Weights of a small GPT-style language model, trained from scratch on English Wikipedia.
Architecture: LayerNorm before each block, rotary positions, biases, tied embeddings, attention and MLP in parallel.
Training: a variant of Muon for these matrices, 183M tokens, 11158 steps.
MLP neurons of a small language model. Each row is named by its layer, matrix (up: input weights) and neuron, and shows model dimensions 0-127. Each number is 500 + 40 x the weight over its row's rms, rounded and kept within 0 to 999. Numbers have three digits each.
A block is one neuron, or neurons of one layer that tend to fire together. Before each block is what it responds to, as a language model described it from the Wikipedia text at the highest values.

Function word "to"
L2.up131:514521520492430488504441458517501496552503542489491474438507531447469464522521524422465437450505470474534498550508484550544465553529490538506501505519440509492502455529480491516479415507539487484576470564454497516507505435515495498512484560564516408518579500411511477456561525517506586497551499463587554504431520536507508465493527520542509567414527521450420508515546502471517535492458
L2.up264:462439573472511505535520527520503436399534438488561469437491561437433503483503468515503528516524574469533510520466486500555445552544516508521453543495545495560482447470530465478486461470512531489513489537477529517475493534479453498473532549527493439543473540433529423518541476517548491475466482458480531505504540554499474486492511529555505515475610518481490485488545523496533600515511
L2.up447:422552499494530514556473528469505476501526482433447542451542439518552552447480525507501527496482524481513498537553510402576469551492484560519450515558525500466558574502523462436471460524488491501491536560419483487550477543547521496531527482505444558549553500518535473465581472573541487532545562518524493493507567502589551506572509656469476457509529510424487483525447545512516485531527
L2.up458:487529558511511430563490449471527453593527519546530517433491487494490430555514510459546504520500501496476549471522547492548380501505461436503505498441433494411563505542501557413519482460503494509497494565498525512543471489501535529486459536470522425579469509494520476552491470540512464476517515420528560546484552552541590425461498454539499520493533539464425512574485486499494495532480
L2.up625:533462452493498555521490476489504448492510594487522598504508483547434504461517506508514556486459507532490464466504521509602434483510468461492506458448468449413495513494445469493490490510529570560540515511474527485490543535516536506489498505576523484529439469455539455519627465497521518525484512509532544548472561603540479427467488457546544557490618476514484525562509530429476508537494
L2.up703:480523545420504470544456541476447455509550531503437414528541529480487518526444549436516466541488557522543471534534442511495447530545436570502525504492479480491500423477543491494460493492509515441539459549525551505485491468534526511408497464512493487534547481537483477525515417558482543507528428461608555535544519531447471550481497502535431509507533541494473509528464526553559410498534
L2.up743:531471499585511549511493474477527484496544509484474573489506523537486510536479559529535552503485490501446544505506549446519451484539567444497458552509528401424557504533489505462485536512525544562557512513421447483500512519482492489474537476474475477569467456508545496409531486509502512468500490531422518541569498493481477473561499494556485485524511492498453552575450395446516477481533
L2.up983:467541524460482557575497493466489487470525547525513513413541467607538482472464480508496533525450533528555413561503477508524410506547504441460446510476461530464534464548596395498481467444516494499597474562465575537455499545507539504495530472490528463496465536478467432481589505487473477458490477455519461567502533481485531500482481457470509531492557542476515504592482520458533490501482

Wiki heading closers
L2.up92:452452506452484480506590511522498550516549547521488444504452609562489516513485490524471520460500571507551475559550466489422509549483527541480501553490495518481444526429535559553570444486479420446525504404521541502453492480476523494517526423368492538537498501550462464541503499500519500523529507507547516560588474460487534508510512500545528522454527502571488542524475473495462546524509
L2.up107:480457545468502528554468575460471532540473518519560540457423628478502494505477599501496465493488477524543465554517506489483481513562580543549557502380471486449476496486531492506566516501486512555512488504515483482485566489473465493472476501514527480518486487518493503515450475483611448596554535580547596457555498514512470612499522507525479475490481482499498510472468584549494521527480
L2.up213:505497457489435501468504491518428466542453416536493503469481496473479506498478532562534561521486537512491527458586471530468514511458536539491525497430542503472487531494461493482493518517517508436520522474507499455526573544468481458514462472509469524491510504559509539523543493455589535576523452519497537442389497527539481503490542508528471534484495498451523497490557587483569521568486
L2.up485:544486477461457498508520460487486563464494487531573564503502502515526509494485376478566543473472567563526499536502463436466501482506529457438476455472504473479530503503508526515482531483483511437543562438496482510565524530416521511577530504458495516489547512539533524530464521519634456476510523559526608519467453409545452499516498494461558519489458533514570481505512493457639455497456
L2.up536:483458483560446532507517473444488529543444493553491506515501537484456601531527494481552546454390461511475535508547502410440506546454532504475486473380440565495501503499481513496582540505499427448501563436454514502586504458457471483516563486399487499494534477526492503552454537539524493462534463512577569520458574425504432509523500490451492479443510543559529459507499493452449514467490
L2.up819:471521544432482503571478473540489464522521497580434472472420520532478500525439450565482480538438614481496510479550495487489544508515488529453486498414579488512445435474497515502566499525567535457537524425496517514539521529480510521561539503477516516491485510510514531502464426511521446566538444501521568464474491529501545522481523486505453441558546502422521544485490592439599502559506
L2.up835:430456475507496529484548517587371535516423556462560442476506516420454506472597528509580481500477527471551437540568502471453533497488495555517438598452434487469501484512457487496482513558457523543470487451441480431499496545454455556500530472459495483540528505484448595500579512474517488559589545532544496517481511462530530523463479523517480550550548494452578556575474481520508514517490
L2.up971:501494493482471554533457502439507508480557519476529467560469528534456487574442433533489507435437545520504563511585468476481465506481501584436548548492523494482498574516433529464550506505462454517505522444565537442537468521483545470525500476438450507455427466510527442493496473528508517534502447507500502524513471551547455538564514501463518450512488533494489521461452513558581538515568

Wikipedia heading markers
L2.up89:526496543509547498526482500552441499483506422466507452471451508510439567501551585585484460468476499480481515487537475560509497452547493534493533469462482464477476467522487632510447499524566383423495550512510504480507468513472502488573482456431421482503523545519496440553515529558497460549542539481528533443548470536517488579523450473524491528548507506477495473474589514518530519529557
L2.up190:539492512532451492548554496466467539510461491561513426437472472520585486511477475491544490452531430506491453525537436463431472510507469556525429481518448586502500567517425453568479465447509439460527488520468555452514536556419456549482453451502446552533480524517486593549437414477501545547450526541487517480592487520476456482513486501524480518494460454497529584447536533530476490490548
L2.up362:508538502465502490459556506471438504496532518527617450471502498531553493484479522490559574441502546436494409462537441515478423581525469466549455494479538448480523458478503505424479456490546539493455552538455521443447527519536458530517486529513475519508504556485526510494479508509523464546474525488514520475414546528500423536557446451447520491475426462478543533506544615462546518498533
L2.up387:462531506552466477488533477413487465467508510486449541510456615425467550506484523554523487482461534478575497510485481518502560479452505460517528522476514514559521547473509559470488468503548477491497470500486419536519518571514503514497490467548513532543485461510526458444445452499528470464545526516477508498501514513548577484460526484561454498495522457467516548481484447471499498479542
L2.up414:481582519542522515520634481528383489487548503507531444521507501515504470534495468524469535519504464528485519593509540424464495517464618489503513454438494575424538464504462497466483450458533501480460499355434487474468492483560474519524518431487455570510556487513529455577479518478539468461535444471491563439523565565498504538496449461506461510484521497513541527578509525575453493430522
L2.up537:486547548462470512497506481498480477575458567534538490519463510508521568503446555501507643523505464433503457516513441524486522563489490482423464509416478461530525524508525446492444392501622500435465429537523467482482441509501511485508457478561524523535492544484499500486521517482573566524525495471487508494450551567410526500493467417508515435462487503469535516472480523536580534473517
L2.up711:421501495499465463485484543475429645516485421467522562465497496491496558488501520529532523529532464509403465547530516449515489495477527479456512507471498601535503479575514570549479558487518491514475510464465528488516495534571465537507508446508503411546505467525516550462449510454582605502475447499564512529483520535529560479535538497548456587463514461548509553528495561474454536493552
L2.up905:493508579554518521489520579450501540508517579480479456398461470513532518552490547496495539532448505464571479582509442559465491481448462541541475513488444440531530460518516513504479464516489481469507426487460428501548449483481446555448521493441444546416492475528476494502568490487502503547520566513516493515492515511430451460549458501553487509481524586551511527500482480525424413492539

Word continuations, heading markers
L6.up235:496525516515503524448412472473524494484520542511583548567503483549509461491548420489488582555539432509534480498493489540446522531507533498459503498476444506511459488477486461409486480457454500558423499466481487543537497455535491530449422502550451541534528502450534465537581479517518534430512424500531473486531550455488512534419459474474439527471499619515501451502519529398500533517594

Mid-name punctuation joiners
L11.up43:478464549492516494465461453475489512467474516429544512485559519536551550525551498538484502540475420502453424437511456531456475540475512575560475511546470417506488461513532457508441427497591464547498561537490576544528521546553526504499511485532452502485497506512503513490481515467491504573536503495542519460506478557484552493509524544479480519406572558514407567460467480462558567495548
L11.up139:433513515491419529520500532463543451480492537613535512465461446581564512511524558498528447475533458398497509544526474520456514472526498500527460512540490447503509499525489538567473443475476473541526510518417464527476470521527522529465470445442409494504558520500458484465521604509450521472500566480456499450489527498525518453523518459505509492522566492540526495443452528621560450487526
L11.up228:533486501476491495483424521436495487563536474476492517483478464504494579539595466461539461499524553471515484546507482533497499542552446537492443488500421507435527542489448486462503465559418516564454552548484528543506470504570516583522502521483436560564585511536440442467513504494461554462480488510495471558593517508493546498508519514559482512445494545451470498461522493525501531437504
L11.up352:477464520437526553494459463488529470528561495520578465608501433461524493478541568531501491569579484527501512505445473496450565504428513537485510486452530501464478475534516568514567493544516504564457501530585505449475527611491529430540532476505492540504504497548517408500538455509497558552565496463482468524461532594485504485506580508497532490516513528528515560531493479509474434468537
L11.up406:471454538495548476492452493531535494540516523531522488509565529497606540484509535462522479515471489515523440469536427454514530473578460502421520494509585418461486494605467535491540515595526573488516502573508427478514507508513467506496547522479532529502492500493496514457534489479487473499518440501590528429443469549457462479546610528562511546493461446502453584476481454540539538476559
L11.up560:465465554497467531465481431532508474473475495487513455512586543559447542490465454500530496541514444525431543460526523505544522537472527426541475546566549506384473470490500517434512519522498456556465460535503480499543496524474474480544556476447484575542432511449499528388521548485541508452533495512452502532514453537521588523497470519494510430480506531479510519515513556407511528466556
L11.up759:472537509552525520473474494520525522563540495444552493511494481552547550512526575442532490516545455475520480534533531507530514484536462501536550433503492464507465463550485509506516507531483498491488491458476482496455545504447475530495500496494517511466526554533445460415484529503519536509557427500409544467479497549576580484482573463473506432565558570565543537543485539466496515532471
L11.up900:488545521566496497528471457526541436463536530489514523522443424472542528503524539460512609507452443546411475424540505388434496436472548526456460447517408413484500485491471506525452459489485479557496485490515452463500454509508513551562432527508472541521550522512473492505542555501490476522537415484470484418451536555516519560448528503512461444576519472594503558489400451506493518484526

Word-initial "to"/"co" token
L11.up6:520591436526508410428497459469503471490533531499479549516438494593540481467431452521530426536605492471511395477508502497468490449487550509462460444482529574485502430462525505559544514597483472473485488459511485506498489561450509491521577484460484503497557458496556521473506512520503488506444433493474474508505480509532546505511552427558393500506551492452466469556455535491514483548502
L11.up7:477455494450532509472488476543449530313481538428554500469505538593517451481591571527461500437543427449436486514494488448556505455464464541465489514503501547555455431445476486492474476453453490484467512492526434517516521486487466484568476501428524547518486541542468541460489457552534590478486521531533516480582500523528486511496483501500497584442515505504542414462478490568539468505524
L11.up411:443578516512550507556498527559428510459423495493564499539420411516517443458489580491647552462483518495497499452527484471499479481479506519492529494456477546554541430465529493509468478475497476593448555489485555460530519459478481498480507527510517505615484538515477505516523476493531499511507535520564424526468517504528459490508496515507531556434470515452491435489466504476443525503438
L11.up428:493516470510525522480553548435453503539489377477488516534472491485514469505497535459501607497520524479395462598508509551445535485548534492453518476555548531498485412433520567484429556493521515513558534538552420464476486456481453496565519466486534608584486470511481431459517524499457517439521537544547439555487541500463543498473485562532474423569509546530436543494496558482482449480452
L11.up725:469569507515535477449452513426517461471559535522450499453462526513539479458559548568512594510511432463544432582528502505586490465450481558464463484527499487460550505436499485525480446485501464424418568430452432557459557496470530503488504406477493474547521481504534588439503464561514503596527501580525441471474571487465580527518503516543535491475556471522459464465537490565485533492566
L11.up770:495523441503552525504449557487475497492523487505557487490447494457548425502495537480466570522557504517501549541511408579544576459491465480521549489514544488509535569489476491480472540500481597474491567550560493513480525523530414434537581569542533571591507487459530482469477505467493498459485547516540460430470532489489478546446447474473506581385528474496512485504495547453452423462515
L11.up795:446546439490497490462511480453465495547562496452502547515551517507494515462426556489462468492599484541428471515484468486551524525537624535485483427512527547498513471503514442495543419449487483548477535436475472544423529514483514457505486552598493558439454583555482502484476548474515514476510470518477483558475549451464436506554459500528569475429499505508489492506452516509512546470536
L11.up921:489502524532517505519458477534487396536551554435452498589537497526523528496486577472519445484561506550498506495487568474481484458613480516544469441488493483473485460563491501473525435471485470543522593518515417569534509487497505507526513496431486467522569446474506447496534494514463481476456555518543547510513520462467534473510467611516510561547500492489517498557432578507487581505459

Mid-word subword fragments
L6.up494:473473482554406530533545514583554495521453479448557523436500499476520460441469453535476487499425468508499515480490515522448459550442558479477512517520434551422444492564488486455530506548450516512516615513447542475477480519524511439560472452528519593508509464521518524508533498504498573504574500421463552530482435493471505460531540473529458500443502487539525504500545503472466529530506

Wiki heading/table markup
L11.up11:520494412509498581502494485480454457469423497487502447490542488552577466483511461432448444501579478522437521537573431443454479516533430434540494553460342565523465559544465483541504534553485513587515514456564471549579529521546496497474541546506564454517518482471454489471553477432527518533498470461485454476532519400571510532454470540505499437529516467518467538521488540479480536504534
L11.up76:505430519505494517535469524446466539402523470489506523477455465475443479462523569530492490522487500480523531491483520492445512526507506495512492508492505585479410552473530489566493515452539516467422512498448568519486558529510459467522529426470562581562516488495504529553521522462472523494444470477458611511509543581565497488468500463389465459504538568479466538475470361521522524589537
L11.up271:560479496508535496476527503581466494400509493568545452562571487483449429490469446482456478455580534491495496464461519493526486481487520459510551504485451482444492450440522482416505542445484545480492506482476486440471471495523426492469433469516478509453508496478417525517524519435465521518570453474499521451472496502575508455451493506498472532533578447487549572558537532490490517500464
L11.up663:457500421487584468486562490518521516521439589507481491523486433466587588562534485461484591496568504513499424475515497433443507512565537508460529451546528524527478438427522525458472497508404500537467467500526482483483510482487526520498501485467472550436499487479543457518494474472528469513556446494522449454520523544567488465480526542483425605548533534432478470468479425471484478542512
L11.up729:432513455510447535527507478430521513500444423564535480507627449524485608439492508508486516483554521491535480443512503461458447524540474458423600547527488475495518537503421487491466541491521450493448519478542513508603504526492501550524510466526539459507551506509518552517500466446478539498433488487520491481499499488513546568456527500525406531486475577500507557512555546563456536526516
L11.up757:445490561448465466517537529502491452503548491601507484479467476530452467496606538513400521515526502465486560565455554364459482476486501413463569473496513521542515509468468456549496465454548462497488451393479509536511558470431510513570532493500529534497534496533456535547498552515499476559410445476533489535438589516535541482490543486517491453441497518455464469416456492498531480535426
L11.up796:460505454512409543456539500519536502473502465479443527508520471568495618399553479489510502454516404465490490552494429441497540484497555437547487467414531506456481500511499483464511491503436433532490506429518469556459498568527533489590529435489493578501544514470485482457527562546485520499529564481555461464506452514498457549520533526483485493506559573494484567451536503501521490570480
L11.up991:479475497469495546473533530485507533500469495563478529572488422568470554528589526474481463499510525525477535503490501512475549543504483470453468542549472512572475512504500504457470482512506479459496527493448495507514417457483400556540502514465523468490523502439488548472428479454451538519472482446539526472460526491425482580442453474455545505528545435503447545488551505533491451588442